Part of a small language model's weights.
Size: width 160, 2 heads of 64, MLP 448 SwiGLU, 4.7M parameters.
Training: a variant of Muon for these matrices, 359M tokens, 5478 steps.
MLP neurons of a small language model. Each row is named by its layer, matrix (gate and up: input weights; down: output weights) and neuron, and shows model dimensions 16-111. Each number is 50 + 15 x the weight over its row's rms, rounded and kept within 0 to 99. A neuron's up and down rows have the sign that makes its largest values positive.
After each neuron's rows, "fires after" lists the tokens most often just before its 100 highest values on Wikipedia text that the model never trained on; "fires before" lists the tokens most often just after its 100 highest values on Wikipedia text that the model never trained on.

L4.gate383:59 48 42 42 73 48 69 49 49 28 63 67 32 30 68 37 59 21 38 50 53 66 64 41 54 68 35 66 62 38 30 42 70 58 47 60 98 33 25 58 11 34 27 64 54 68 47 58 56 70 44 42 67 58 49 36 43 41 35 52 59 40 63 54 51 28 19 33 13 34 39 49 26 48 64 45 56 53 54 79 43 45 53 41 33 43 51 43 60 44 57 52 62 64 38 30
L4.up383:20 49 64 21 70 28 74 60 49 62 54 74 67 56 63 62 36 41 39 25 72 71 66 76 62 44 37 55 60 34 42 49 44 28 44 60 44 29 17 44 43 58 36 64 25 83 52 80 68 70 45 56 37 69 43 61 46 61 71 59 58 59 69 47 55 28 52 58 68 53 50 59 37 58 44 48 56 37 46 69 15 39 56 31 45 34 71 46 70 72 57 39 31 35 25 50
L4.down383:49 57 67 54 50 49 80 19 70 35 46 55 29 65 32 60 24 56 40 36 49 52 56 48 73 47 64 57 46 42 45 55 36 66 48 42 41 28 26 42 61 61 47 46 42 56 50 67 41 50 71 64 32 41 69 55 58 04 56 51 43 39 44 57 45 29 62 43 56 57 43 64 45 64 26 13 52 74 83 72 46 23 15 53 61 60 49 44 67 61 33 75 18 60 55 64
fires after: " s", " g", "m", " f", "r"
fires before: "t", "ed", "s", "ing", "il", "h"

L5.gate234:48 56 73 57 65 41 50 55 36 61 51 73 41 67 24 31 52 28 61 46 45 10 44 37 48 51 18 79 88 25 41 54 39 43 24 64 61 40 52 47 82 69 36 67 56 50 35 48 52 51 64 21 73 65 31 41 56 69 50 43 67 52 43 49 50 44 54 57 44 41 36 56 50 70 46 55 75 37 49 52 43 56 40 52 40 62 32 64 60 32 41 40 35 41 42 49
L5.up234:32 66 67 56 65 45 53 61 79 43 57 46 44 70 19 21 45 61 66 31 53 55 16 53 36 56 24 39 27 53 65 49 71 44 62 56 55 69 65 46 65 51 54 56 37 37 47 70 53 60 48 66 61 56 48 49 60 51 68 57 42 35 60 25 63 32 77 67 58 44 52 41 39 60 62 29 71 22 41 48 75 48 37 42 52 60 41 43 61 34 17 58 32 58 55 38
L5.down234:41 38 34 62 47 54 61 36 63 71 41 51 51 51 52 80 40 63 81 62 20 71 34 88 37 89 65 50 64 61 40 52 33 49 38 33 66 63 16 34 63 53 60 52 47 68 54 64 55 33 57 58 46 69 50 48 39 46 26 49 47 52 45 25 48 61 35 37 40 58 53 65 45 39 54 49 53 65 52 46 13 08 48 62 32 56 46 59 53 40 58 58 37 33 56 42
fires after: " S", " s", " O", " r", "us"
fires before: "o", "ce", "le", "ess", "iv", "f"

L10.gate354:68 58 59 48 52 43 55 70 58 46 41 29 48 54 77 69 64 48 43 70 32 41 37 39 38 69 40 27 43 56 42 71 51 55 43 28 58 65 56 34 59 66 53 62 50 56 36 28 58 62 58 44 50 35 43 36 15 66 52 40 63 69 42 30 43 66 34 78 19 74 41 59 36 47 64 59 52 40 41 44 58 39 42 46 39 79 58 46 54 50 75 25 39 29 28 44
L10.up354:38 70 55 42 74 62 68 31 64 47 61 66 29 64 45 57 71 28 57 47 60 63 72 59 61 68 41 33 56 55 47 47 43 64 05 41 63 50 40 19 51 50 47 50 31 33 22 43 42 52 56 36 28 75 40 42 46 56 63 68 58 47 77 47 36 55 54 50 26 34 55 53 35 65 53 77 52 42 61 34 35 54 56 14 30 60 46 53 50 36 71 61 64 58 52 18
L10.down354:54 58 59 77 47 58 67 61 44 43 26 61 49 53 61 60 62 50 77 28 16 64 42 65 57 50 56 43 82 55 41 44 69 42 41 73 49 17 67 71 25 50 65 36 46 52 59 50 51 30 36 55 46 29 59 59 55 15 48 33 50 39 47 34 71 67 81 41 20 61 40 54 57 30 50 67 41 50 31 77 15 66 40 30 42 47 67 60 51 25 61 48 61 35 65 70
fires after: " ", " re", "ri", "-", " O", "is"
fires before: "er", "ut", "ers"

L3.gate274:41 59 68 58 26 34 47 55 36 67 21 46 58 46 38 55 42 52 25 58 53 52 48 74 44 37 57 64 65 35 89 81 64 08 60 60 58 48 47 41 47 72 58 53 45 41 68 66 46 72 55 39 69 63 52 61 48 57 46 50 32 45 22 57 49 67 45 59 37 43 54 81 37 51 31 43 31 46 46 26 38 57 52 35 68 51 85 51 55 40 51 44 94 29 53 25
L3.up274:26 24 50 53 47 50 39 53 93 61 61 56 71 56 63 55 65 61 58 53 47 39 59 72 55 42 34 67 50 68 74 55 49 57 46 45 53 42 56 20 91 75 71 34 56 39 72 74 28 54 46 32 23 35 54 43 41 53 45 51 48 62 35 22 76 66 57 56 25 50 71 50 53 49 10 36 38 35 40 36 37 46 36 64 64 42 66 43 60 54 63 36 47 65 31 68
L3.down274:54 56 55 40 49 64 68 60 69 42 29 70 53 84 38 39 41 67 36 38 79 30 36 65 64 33 63 45 30 53 36 15 61 72 44 35 56 41 34 48 71 45 47 41 55 39 52 61 61 49 39 54 63 64 45 68 62 63 59 55 55 25 53 66 72 45 65 52 50 64 72 61 69 53 64 41 78 33 52 47 54 68 45 29 78 19 50 29 40 48 50 44 40 99 57 31
fires after: " D", " d", "v", " V", " Th"
fires before: "ember", "is", "id", "g", "on"

L3.gate393:72 25 60 56 53 65 33 63 58 44 65 61 13 70 56 32 31 17 37 44 33 14 41 52 28 20 76 50 39 72 51 41 37 64 69 48 53 59 52 48 44 66 56 39 65 37 53 29 50 34 70 35 44 47 38 47 31 63 38 32 23 61 53 31 26 43 47 57 82 52 34 72 70 60 45 26 70 54 55 53 35 61 28 20 50 63 55 42 65 39 54 50 58 85 46 42
L3.up393:59 38 82 42 49 59 48 33 56 77 43 46 44 64 35 58 52 41 53 26 32 51 47 73 38 57 71 52 55 77 21 63 31 35 50 44 54 46 31 39 59 43 67 17 41 42 71 37 68 52 53 66 32 69 61 58 46 61 61 49 18 62 46 31 51 36 70 40 37 71 38 25 64 42 44 72 48 59 42 55 23 72 45 86 45 45 59 78 64 34 64 47 41 53 66 35
L3.down393:42 54 57 38 58 64 56 31 29 61 40 49 63 57 67 46 51 62 63 31 54 53 34 75 70 61 26 57 67 41 59 67 59 48 39 55 59 40 64 41 64 46 35 48 40 56 46 63 57 81 41 39 57 43 46 48 77 65 67 12 73 58 66 53 74 63 55 48 50 53 32 48 51 44 35 70 42 47 56 59 56 21 78 60 60 03 34 49 39 71 54 62 67 27 72 35
fires after: "et", "art", ","
fires before: "en", "0", " of", "ore", "y", ","

L2.gate264:41 29 74 42 63 34 53 52 52 49 53 59 55 46 38 38 27 28 56 55 43 54 38 60 59 39 55 49 60 51 71 47 78 55 57 13 23 73 67 60 32 81 62 72 54 58 33 59 44 28 42 61 51 81 34 52 57 71 56 54 51 19 77 20 28 41 49 62 39 45 34 44 67 37 64 38 54 62 53 23 54 84 58 46 58 78 54 54 42 52 08 43 55 44 56 39
L2.up264:54 37 59 40 55 39 53 71 54 24 42 67 40 79 61 45 64 36 55 52 45 63 48 49 58 34 90 57 64 49 83 51 55 72 73 39 52 48 54 52 44 64 39 23 58 54 51 47 52 51 56 22 67 58 53 63 41 61 39 18 54 26 59 25 56 60 26 39 45 45 29 47 60 67 30 55 44 49 38 46 57 64 56 57 39 69 34 42 47 45 48 45 58 38 58 16
L2.down264:49 56 33 44 56 60 42 38 51 52 50 43 50 84 67 47 92 46 27 28 51 54 25 61 41 44 81 69 42 40 51 47 18 50 40 68 34 35 28 58 66 57 42 25 35 33 46 59 64 72 46 44 55 31 72 54 40 48 58 36 50 79 46 56 67 53 32 37 66 72 51 39 47 55 25 59 10 53 47 71 53 50 57 63 45 49 40 17 30 77 50 51 41 29 56 58
fires after: " ", " (", "re", " g", "u"
fires before: "0", "2", "7", "5", "8", "3"

L2.gate251:58 46 18 45 52 23 69 40 61 42 45 65 29 24 63 36 82 56 28 28 65 64 52 67 55 54 67 50 59 66 64 66 35 54 67 62 47 49 48 30 34 66 53 54 48 54 65 47 73 79 31 75 73 60 36 24 80 46 49 46 74 40 59 60 48 42 38 36 49 63 32 57 43 26 65 26 39 72 44 29 44 34 78 64 55 46 55 53 50 66 69 46 61 47 41 68
L2.up251:38 47 37 45 13 44 51 78 47 65 40 56 71 33 50 63 57 13 56 26 51 63 55 27 57 58 44 46 39 63 51 37 59 66 77 44 24 43 81 36 30 52 51 73 61 28 40 48 80 43 35 52 39 80 43 77 51 43 43 40 52 24 56 57 48 72 44 44 69 37 55 26 51 41 57 23 16 53 61 60 48 36 36 63 37 38 53 72 19 62 20 32 58 46 60 80
L2.down251:57 76 48 47 32 92 55 25 39 42 42 42 61 68 18 45 25 46 57 83 31 57 69 47 51 67 43 44 51 56 45 43 56 55 39 46 62 64 46 32 29 48 58 45 47 34 71 79 26 61 82 44 55 33 32 87 50 42 63 55 23 69 77 34 54 51 33 47 78 35 52 48 53 60 45 43 74 30 42 62 14 64 38 47 56 64 47 43 42 46 45 55 48 48 59 52
fires after: " whe", " J", " F", " f", "u", " Ar"
fires before: "an", " he", "em", "qu", " it", "st"

L5.gate335:63 51 54 59 40 35 29 45 60 50 50 75 59 58 27 55 54 58 42 38 49 53 43 42 39 28 48 69 60 58 47 57 25 72 50 43 51 46 38 54 45 45 74 48 71 63 55 68 20 54 54 27 33 24 39 59 37 67 36 59 35 57 50 51 35 15 40 55 38 60 59 16 60 31 40 47 44 48 50 22 41 63 58 76 46 35 75 30 46 50 76 86 36 93 47 39
L5.up335:46 61 44 74 55 30 40 53 37 88 54 38 36 44 56 41 33 50 33 63 79 64 63 49 55 40 62 71 64 59 40 27 58 45 53 47 58 61 64 28 65 41 72 42 44 49 48 61 72 59 39 53 59 54 63 54 49 46 39 17 25 35 37 24 34 79 65 44 36 48 35 57 66 34 67 28 42 54 53 69 31 71 47 56 25 17 28 37 45 49 53 55 65 66 48 58
L5.down335:51 52 51 42 17 63 40 17 45 49 65 43 76 43 54 52 61 48 51 70 55 49 27 49 48 39 62 64 70 68 42 54 63 52 55 56 31 51 37 85 53 42 41 54 47 56 53 32 66 42 28 53 82 30 37 28 48 59 72 71 69 45 60 51 55 64 48 57 65 53 62 24 63 49 61 61 60 28 30 36 10 40 55 38 47 80 47 55 54 54 78 56 34 82 73 29
fires after: " D", " N", " J"
fires before: "ember", "u", " |", "is"

L4.gate266:82 43 52 42 52 39 25 61 92 42 35 44 55 58 68 40 42 59 55 35 46 15 76 34 62 61 49 43 55 31 63 56 51 38 56 35 62 72 42 49 41 65 69 49 50 47 62 53 51 37 66 56 43 31 58 39 53 67 32 56 59 54 51 59 29 66 31 35 49 70 42 49 52 22 34 32 55 53 59 56 59 80 47 27 63 37 45 61 65 42 59 65 81 54 53 46
L4.up266:58 66 50 52 64 39 23 76 59 63 21 44 61 62 49 74 57 55 48 40 26 75 28 18 55 51 46 43 47 57 23 65 76 81 81 46 46 53 78 67 33 71 72 49 66 64 65 28 22 50 34 71 35 48 71 52 39 40 38 53 40 52 60 47 39 76 40 41 51 77 32 65 37 29 30 62 61 71 57 62 38 44 62 49 62 38 60 34 56 31 39 53 44 20 46 35
L4.down266:48 73 46 56 52 37 59 59 45 48 11 59 74 52 66 60 50 54 67 49 55 44 45 35 42 30 41 71 45 39 44 45 87 47 54 51 21 44 45 37 75 45 37 57 18 56 59 55 34 32 38 57 75 28 43 59 47 48 39 16 40 53 18 39 35 62 49 65 29 54 60 53 67 17 65 59 80 48 46 46 39 55 50 65 58 56 40 46 42 48 77 64 76 78 48 35
fires after: " D", " d", "l", " n", "am"
fires before: "id", "is", "in", "y", "at", "a"

L3.gate295:21 61 53 62 28 51 56 53 75 45 61 63 67 44 21 27 52 35 70 54 46 37 63 66 60 44 54 47 45 56 15 59 72 47 56 63 58 13 65 46 57 42 58 48 49 57 53 46 44 45 59 43 27 40 66 44 47 31 34 29 36 43 43 54 54 69 58 42 31 42 57 22 51 59 22 56 33 33 58 56 48 49 32 56 70 49 81 53 70 63 64 28 54 13 55 50
L3.up295:42 39 39 57 45 30 47 59 51 62 40 53 72 33 51 25 58 53 71 37 55 68 64 67 55 38 50 72 62 51 55 36 43 48 40 35 30 55 40 72 29 73 69 23 03 82 34 55 33 50 20 10 67 40 42 27 37 33 75 39 77 42 32 66 57 36 48 71 39 49 68 55 30 67 28 53 49 35 75 51 58 41 50 70 59 52 46 53 32 46 48 53 48 74 44 18
L3.down295:52 41 48 71 54 44 47 42 66 27 78 30 43 47 32 57 26 44 37 56 64 63 71 63 56 35 34 29 78 42 42 56 76 64 53 34 36 28 56 17 42 39 45 48 65 67 78 28 49 60 81 48 60 91 43 53 46 56 34 41 33 47 60 58 48 63 53 62 35 52 46 02 66 54 31 50 62 27 47 78 52 71 58 18 41 49 41 56 76 48 58 59 37 36 44 61
fires after: "T", "S", " G", "W", "g", "U"
fires before: "R", " |", "+", "y", ")", "N"

L7.gate428:68 72 55 53 30 44 63 48 49 99 36 30 64 47 27 54 39 70 64 51 64 19 70 47 44 80 55 24 30 26 22 65 30 43 78 42 46 44 35 50 54 50 42 53 48 56 50 86 31 59 50 51 44 71 62 27 38 63 60 42 76 53 65 77 43 36 31 48 63 41 43 43 33 60 54 33 46 43 61 37 54 74 47 62 76 40 88 26 48 06 47 52 57 54 43 44
L7.up428:39 37 73 76 72 31 46 35 62 59 26 51 63 63 51 35 53 70 54 39 57 04 50 61 45 66 57 09 54 50 48 66 78 57 37 70 41 31 66 43 57 42 50 53 45 53 21 26 44 49 48 62 53 33 65 51 43 39 11 42 41 48 57 67 48 33 71 34 27 79 28 56 33 55 34 50 44 52 46 51 63 61 52 43 33 24 57 61 98 36 61 67 40 86 58 73
L7.down428:74 36 56 60 47 36 36 16 69 28 36 57 40 60 57 37 50 54 51 05 61 36 49 38 68 29 54 38 44 44 37 48 49 39 42 41 61 31 72 92 68 36 48 39 44 66 64 45 47 65 54 51 64 56 60 32 40 52 38 22 48 14 54 29 62 59 47 33 38 47 46 69 45 26 48 55 40 51 55 56 58 62 30 40 43 17 51 47 75 38 67 62 43 87 68 65
fires after: " M", " U", " A", "S", " D", " S"
fires before: " |", "C", "D", "F", "L", "P"

L4.gate431:53 50 55 52 55 54 54 40 56 35 46 67 42 53 27 45 35 88 41 48 51 43 66 64 48 20 63 30 64 46 37 72 82 53 55 60 41 53 78 41 66 74 39 37 65 42 56 55 52 46 21 57 56 74 50 34 29 61 75 55 67 60 60 55 34 33 36 27 19 52 67 52 49 13 64 30 42 72 60 91 61 62 46 59 42 58 62 39 49 38 33 44 63 75 35 49
L4.up431:57 54 38 19 56 77 53 50 37 40 57 36 18 41 43 37 33 57 58 58 69 65 66 57 26 63 31 53 60 65 43 70 35 37 58 82 48 32 69 65 75 43 60 69 33 32 52 42 77 59 46 22 42 54 52 30 36 48 32 61 60 64 34 44 29 33 60 34 31 70 59 59 25 34 54 40 55 30 50 23 75 50 67 53 57 38 61 27 67 49 63 36 68 42 51 31
L4.down431:46 32 37 71 73 40 35 21 28 61 34 71 74 72 57 60 66 59 61 51 46 28 53 54 58 50 55 35 30 82 38 56 69 30 39 49 54 52 69 47 61 45 74 38 52 43 41 61 41 47 29 38 57 59 49 39 38 56 77 54 27 37 51 56 04 30 48 37 65 46 79 51 68 36 50 52 48 51 43 61 52 55 31 56 29 56 68 47 41 51 55 44 55 69 64 56
fires after: " g", " G", " o", "g", "G"
fires before: "n", "er", "ou", "it", "ad", " also"

L8.gate152:28 60 57 33 53 42 66 42 48 50 34 51 27 26 59 60 34 84 53 63 29 49 38 43 57 62 67 50 68 71 46 43 35 28 43 56 58 69 40 67 56 47 75 53 43 37 73 28 26 63 69 66 39 66 51 28 37 66 50 44 75 71 27 32 65 36 44 25 32 52 46 39 50 28 54 43 39 50 49 77 69 56 54 63 50 37 51 46 38 43 36 41 47 46 58 57
L8.up152:70 12 60 53 62 37 70 50 53 48 54 51 47 67 34 43 99 64 73 45 54 71 46 56 80 52 36 37 38 73 71 17 81 51 72 49 43 59 52 46 39 53 38 65 73 56 65 55 38 59 26 63 37 54 37 38 42 50 49 42 52 66 52 35 31 60 48 34 69 52 76 61 22 28 39 45 39 39 20 20 60 99 47 46 41 39 57 41 56 48 55 30 58 19 45 39
L8.down152:32 58 59 42 58 60 53 46 28 60 44 67 48 75 43 59 43 69 55 49 35 41 28 59 64 63 66 51 77 39 59 49 67 47 27 52 37 70 75 42 40 62 38 68 45 50 78 43 40 63 84 39 24 64 63 59 50 67 16 38 80 48 31 80 45 58 45 13 42 60 21 60 56 50 47 74 39 68 46 73 61 50 49 60 57 39 27 48 27 52 50 46 53 39 66 48
fires after: " f", " the", "is", " \"", " The", "c"
fires before: "her", "re", "ter", "s", "t", "il"

L8.gate205:52 50 70 59 69 69 78 72 54 34 50 68 49 33 79 57 55 49 56 65 31 66 80 33 45 30 28 43 53 56 44 70 72 36 39 56 67 61 43 36 38 58 52 53 62 30 25 49 42 54 45 66 13 60 24 51 40 54 49 32 62 56 24 54 49 78 54 35 42 40 48 71 61 21 58 60 57 53 28 27 44 59 31 37 44 67 40 46 58 52 77 63 66 59 41 43
L8.up205:57 45 68 54 63 47 58 69 54 50 43 51 69 61 44 70 30 42 24 46 42 15 59 38 37 39 69 67 39 49 66 28 49 54 27 31 43 36 46 54 45 43 52 33 36 46 46 26 47 39 61 55 21 61 35 59 37 45 58 44 52 65 53 64 70 65 30 46 48 70 41 66 67 28 59 62 61 49 78 62 54 44 45 52 33 48 58 37 45 43 28 86 60 78 85 63
L8.down205:62 90 50 26 59 35 45 49 47 53 36 36 40 46 50 66 63 49 29 41 42 48 36 31 41 49 46 34 48 67 84 39 31 49 39 69 25 47 48 57 21 31 52 52 36 59 34 67 58 42 38 41 19 33 62 29 38 48 49 47 40 34 43 36 37 58 49 73 47 59 56 65 36 32 88 41 57 51 58 73 38 42 63 83 45 59 59 65 52 30 62 53 43 63 82 69
fires after: "ri", " ", "et", "y", "t", "em"
fires before: "er", "all", "ut", "b", "e", "o"

L3.gate275:34 55 51 39 54 70 68 37 64 47 70 37 42 68 30 52 62 33 61 40 41 67 44 32 30 32 33 63 46 66 40 37 45 17 31 15 38 54 51 75 55 88 58 30 70 56 61 87 47 37 38 53 52 45 51 56 50 18 72 40 56 23 57 46 70 41 58 91 51 46 52 54 49 61 60 54 57 61 57 43 64 53 56 43 48 58 39 43 52 48 44 53 43 41 27 37
L3.up275:46 49 37 73 53 83 39 78 48 39 18 54 46 45 81 68 46 46 45 68 31 45 37 34 23 34 79 59 76 43 43 42 50 51 46 40 46 53 61 61 27 66 64 16 44 63 49 28 48 52 44 33 60 61 30 57 51 52 28 21 50 39 48 34 63 54 57 34 45 49 41 49 30 68 37 56 88 47 49 56 46 23 37 37 57 55 72 59 44 61 59 52 50 35 60 49
L3.down275:42 27 57 66 45 53 32 41 75 26 23 62 50 41 50 35 48 58 41 33 42 42 40 67 13 44 63 65 13 63 49 76 51 34 30 45 54 37 46 37 62 48 50 50 56 92 45 39 49 80 54 58 60 57 44 62 57 70 39 54 51 47 79 43 77 54 54 41 35 48 49 48 65 71 59 51 30 53 78 49 57 36 31 63 76 56 32 42 43 67 45 22 42 34 47 58
fires after: "em", " S", "s", "re", "ou"
fires before: "i", "r", "n", "ary", "le", "er"

L3.gate99:64 84 51 38 64 39 56 43 55 54 67 40 55 56 46 69 38 62 40 61 59 62 32 31 34 61 32 44 52 48 61 48 27 37 47 52 39 56 20 65 57 41 57 61 49 56 65 52 43 44 42 59 56 63 41 18 42 69 35 30 58 54 49 53 50 51 62 75 26 33 32 69 40 42 45 40 49 03 57 42 45 51 51 81 31 75 59 59 69 37 63 37 29 18 64 53
L3.up99:64 26 31 30 66 60 66 40 52 79 46 51 50 76 42 44 58 42 37 38 57 61 30 47 49 23 62 17 41 38 54 48 48 40 37 76 70 72 70 36 58 62 40 41 59 45 41 42 60 44 42 54 39 99 37 75 95 52 67 60 22 31 57 43 51 35 46 74 29 35 58 51 34 53 45 40 51 28 39 62 80 83 62 66 48 59 51 57 38 45 38 59 51 54 31 57
L3.down99:31 45 51 50 24 50 41 47 48 72 76 68 44 88 46 59 62 57 74 43 24 86 45 37 63 71 72 38 55 40 47 44 50 88 54 39 22 33 34 40 51 57 61 53 49 47 33 16 72 28 61 63 74 41 51 26 29 43 36 44 84 33 37 57 41 61 35 75 52 54 46 36 56 53 42 47 43 55 23 35 56 33 22 47 55 38 45 45 42 56 38 47 63 43 79 54
fires after: "e", " S", "erv", "un", " s", "iv"
fires before: "le", "o", "es", "f", "man"

L2.gate8:60 33 58 45 68 69 55 29 67 56 22 62 77 22 49 42 49 71 51 47 28 43 65 46 71 49 48 45 40 73 39 43 29 33 55 31 68 67 59 46 61 63 83 73 57 60 60 53 64 41 66 42 36 48 56 42 58 71 14 28 12 50 43 48 73 57 56 49 20 17 59 51 59 49 30 45 42 56 33 50 02 42 59 51 58 51 53 34 36 58 35 46 46 55 76 43
L2.up8:56 38 62 46 89 43 50 46 33 49 36 48 53 65 31 42 67 54 63 63 34 64 49 48 52 49 77 50 34 51 66 46 27 52 47 50 70 47 56 52 38 61 46 69 64 44 51 51 36 52 32 71 57 21 55 81 45 61 36 32 53 56 58 62 49 49 48 35 50 32 67 31 60 43 58 60 47 59 49 26 34 55 63 35 52 32 31 48 72 36 13 57 66 57 45 52
L2.down8:65 33 74 33 66 38 53 58 55 37 31 32 56 46 28 39 58 42 66 79 41 44 58 74 44 21 89 65 44 56 71 39 50 28 53 40 57 49 68 66 46 76 41 52 29 76 20 76 67 54 38 75 39 28 59 57 63 47 48 46 30 43 48 45 63 41 56 41 74 59 65 27 72 58 33 78 36 52 64 38 49 62 40 41 16 70 70 40 55 30 48 43 61 66 59 53
fires after: ".", ".\n\n", "\n\n", "=="
fires before: "n", "r", "S", "p", "ut"

L3.gate135:55 47 41 47 44 56 51 42 49 27 45 44 40 42 25 59 93 45 60 29 51 56 45 49 21 54 78 65 50 48 56 48 78 63 39 43 38 22 43 50 30 75 71 79 57 36 27 45 52 56 52 63 33 35 56 44 54 23 71 54 54 44 61 51 48 51 25 46 40 57 57 62 29 27 22 56 49 71 42 47 58 60 50 35 50 55 28 28 47 48 48 50 44 45 45 54
L3.up135:43 54 71 64 53 49 56 57 48 56 59 58 54 54 55 75 59 75 66 50 51 72 46 49 59 80 48 46 59 70 63 43 26 37 49 47 59 00 76 61 42 75 56 31 30 65 59 49 46 49 36 62 44 46 58 57 32 47 53 34 33 52 60 31 56 72 56 66 62 32 70 42 27 73 74 42 44 29 79 53 61 73 31 00 43 41 62 65 55 71 33 25 40 47 53 44
L3.down135:34 59 21 48 42 55 61 42 32 58 49 58 68 72 58 59 59 54 48 81 61 69 50 64 50 37 55 38 68 23 26 62 51 60 60 18 50 85 80 30 58 56 43 53 49 65 53 42 46 54 26 34 76 48 31 68 26 47 47 88 59 71 49 50 61 32 41 28 24 71 53 57 57 37 54 48 71 75 31 59 31 34 19 69 56 22 58 25 53 60 48 46 78 77 50 56
fires after: "d", "ord", "t", " d", "ind", "D"
fires before: "ction", " to", "ct", "res", "in"

L2.gate304:76 32 34 58 46 45 44 55 49 70 30 45 40 56 69 49 34 69 61 55 36 52 49 57 39 74 70 40 38 59 26 52 70 50 53 50 28 55 52 38 67 13 59 25 22 66 83 59 45 42 53 41 54 67 50 67 57 47 37 42 55 30 32 53 40 41 33 27 71 36 38 54 68 74 59 19 38 54 26 33 77 45 45 59 50 41 60 46 19 46 64 41 47 61 36 71
L2.up304:70 60 58 45 52 47 61 63 69 36 45 53 46 57 35 55 49 41 47 38 92 25 26 50 63 55 83 51 81 46 59 46 67 48 26 53 52 59 41 51 50 70 25 60 37 40 48 41 31 99 50 21 55 54 72 62 78 63 47 65 41 54 19 64 41 41 43 41 53 38 54 49 44 40 56 60 33 58 85 57 42 59 62 68 55 47 32 65 26 61 45 58 17 53 49 49
L2.down304:71 79 57 38 53 28 63 52 69 44 34 49 42 43 50 38 69 63 46 45 68 44 21 51 56 84 50 50 58 65 52 47 52 46 43 55 43 46 54 65 69 37 61 26 56 61 53 43 85 55 33 42 44 67 83 46 69 79 40 73 35 63 29 65 54 49 26 12 69 43 47 45 49 43 29 43 44 43 57 84 24 44 45 77 69 48 56 34 36 54 44 32 32 51 49 53
fires after: "on", " an", " n", "ear", " and"
fires before: "in", "r", "ain", "ri", "i"

L3.gate269:27 52 45 33 36 36 49 53 57 12 28 45 43 56 66 43 35 67 80 43 59 61 44 69 32 74 30 35 68 68 59 60 54 41 37 52 61 46 50 54 68 53 38 42 33 44 22 65 51 93 61 38 71 39 68 41 27 38 21 46 63 79 56 57 18 68 58 49 31 64 58 62 79 32 45 31 54 59 27 61 57 63 56 64 41 43 71 43 58 13 75 34 31 60 63 34
L3.up269:40 56 39 47 54 16 61 52 53 50 47 43 70 34 48 47 43 35 74 47 53 71 45 32 38 44 49 75 44 27 47 34 47 55 43 54 45 59 27 40 60 70 50 54 53 70 26 57 56 45 55 67 24 69 44 00 41 51 74 45 65 57 36 47 44 35 55 55 62 45 11 35 53 62 81 61 41 46 25 69 51 48 57 40 56 49 57 43 52 44 56 77 78 63 48 30
L3.down269:36 34 24 75 46 49 48 63 50 75 21 51 55 67 54 58 56 53 58 71 25 51 56 29 41 36 68 59 47 29 74 50 76 50 36 49 39 54 47 57 52 42 52 34 41 54 54 80 46 39 42 57 61 53 58 10 55 30 30 64 31 51 46 24 33 26 63 49 39 37 56 49 52 44 66 59 75 70 27 80 32 34 32 51 48 77 30 39 53 49 64 72 54 94 45 44
fires after: " g", " re", " G", " A", "G"
fires before: "er", "ased", "ase", "s", "re"

L3.gate185:51 31 27 52 72 33 78 61 76 53 43 51 53 51 60 65 43 38 42 37 38 37 60 55 70 27 67 66 53 40 36 66 70 58 37 77 52 49 57 61 29 59 59 58 79 85 68 49 43 48 49 59 67 32 50 41 61 35 72 35 45 53 55 72 27 27 40 52 64 55 37 57 47 34 71 34 56 60 30 47 39 51 44 48 41 40 64 33 24 32 35 23 44 45 72 31
L3.up185:30 44 42 39 63 47 52 27 48 16 58 33 38 42 38 46 17 33 66 61 68 58 44 32 25 49 71 63 64 71 64 49 84 49 41 49 49 36 75 66 61 70 22 74 53 66 47 42 57 66 20 77 71 46 60 64 38 45 42 63 68 58 55 43 50 27 50 73 43 37 40 52 38 55 61 68 34 33 60 42 47 71 39 51 45 55 55 53 56 33 53 49 30 46 34 47
L3.down185:29 53 37 44 50 33 50 48 57 28 35 43 44 44 35 32 49 21 56 54 78 61 34 44 39 50 60 51 58 57 45 39 59 29 40 39 36 31 59 54 63 64 34 64 29 30 55 71 50 60 15 65 67 40 58 49 52 74 24 60 83 59 44 31 34 51 52 49 40 46 40 61 44 56 47 87 40 43 71 48 59 61 43 34 60 52 67 79 57 22 55 48 68 42 30 58
fires after: " d", ".", " l", " s", " j", ".\n\n"
fires before: "n", "ct", "ce", " p", "l"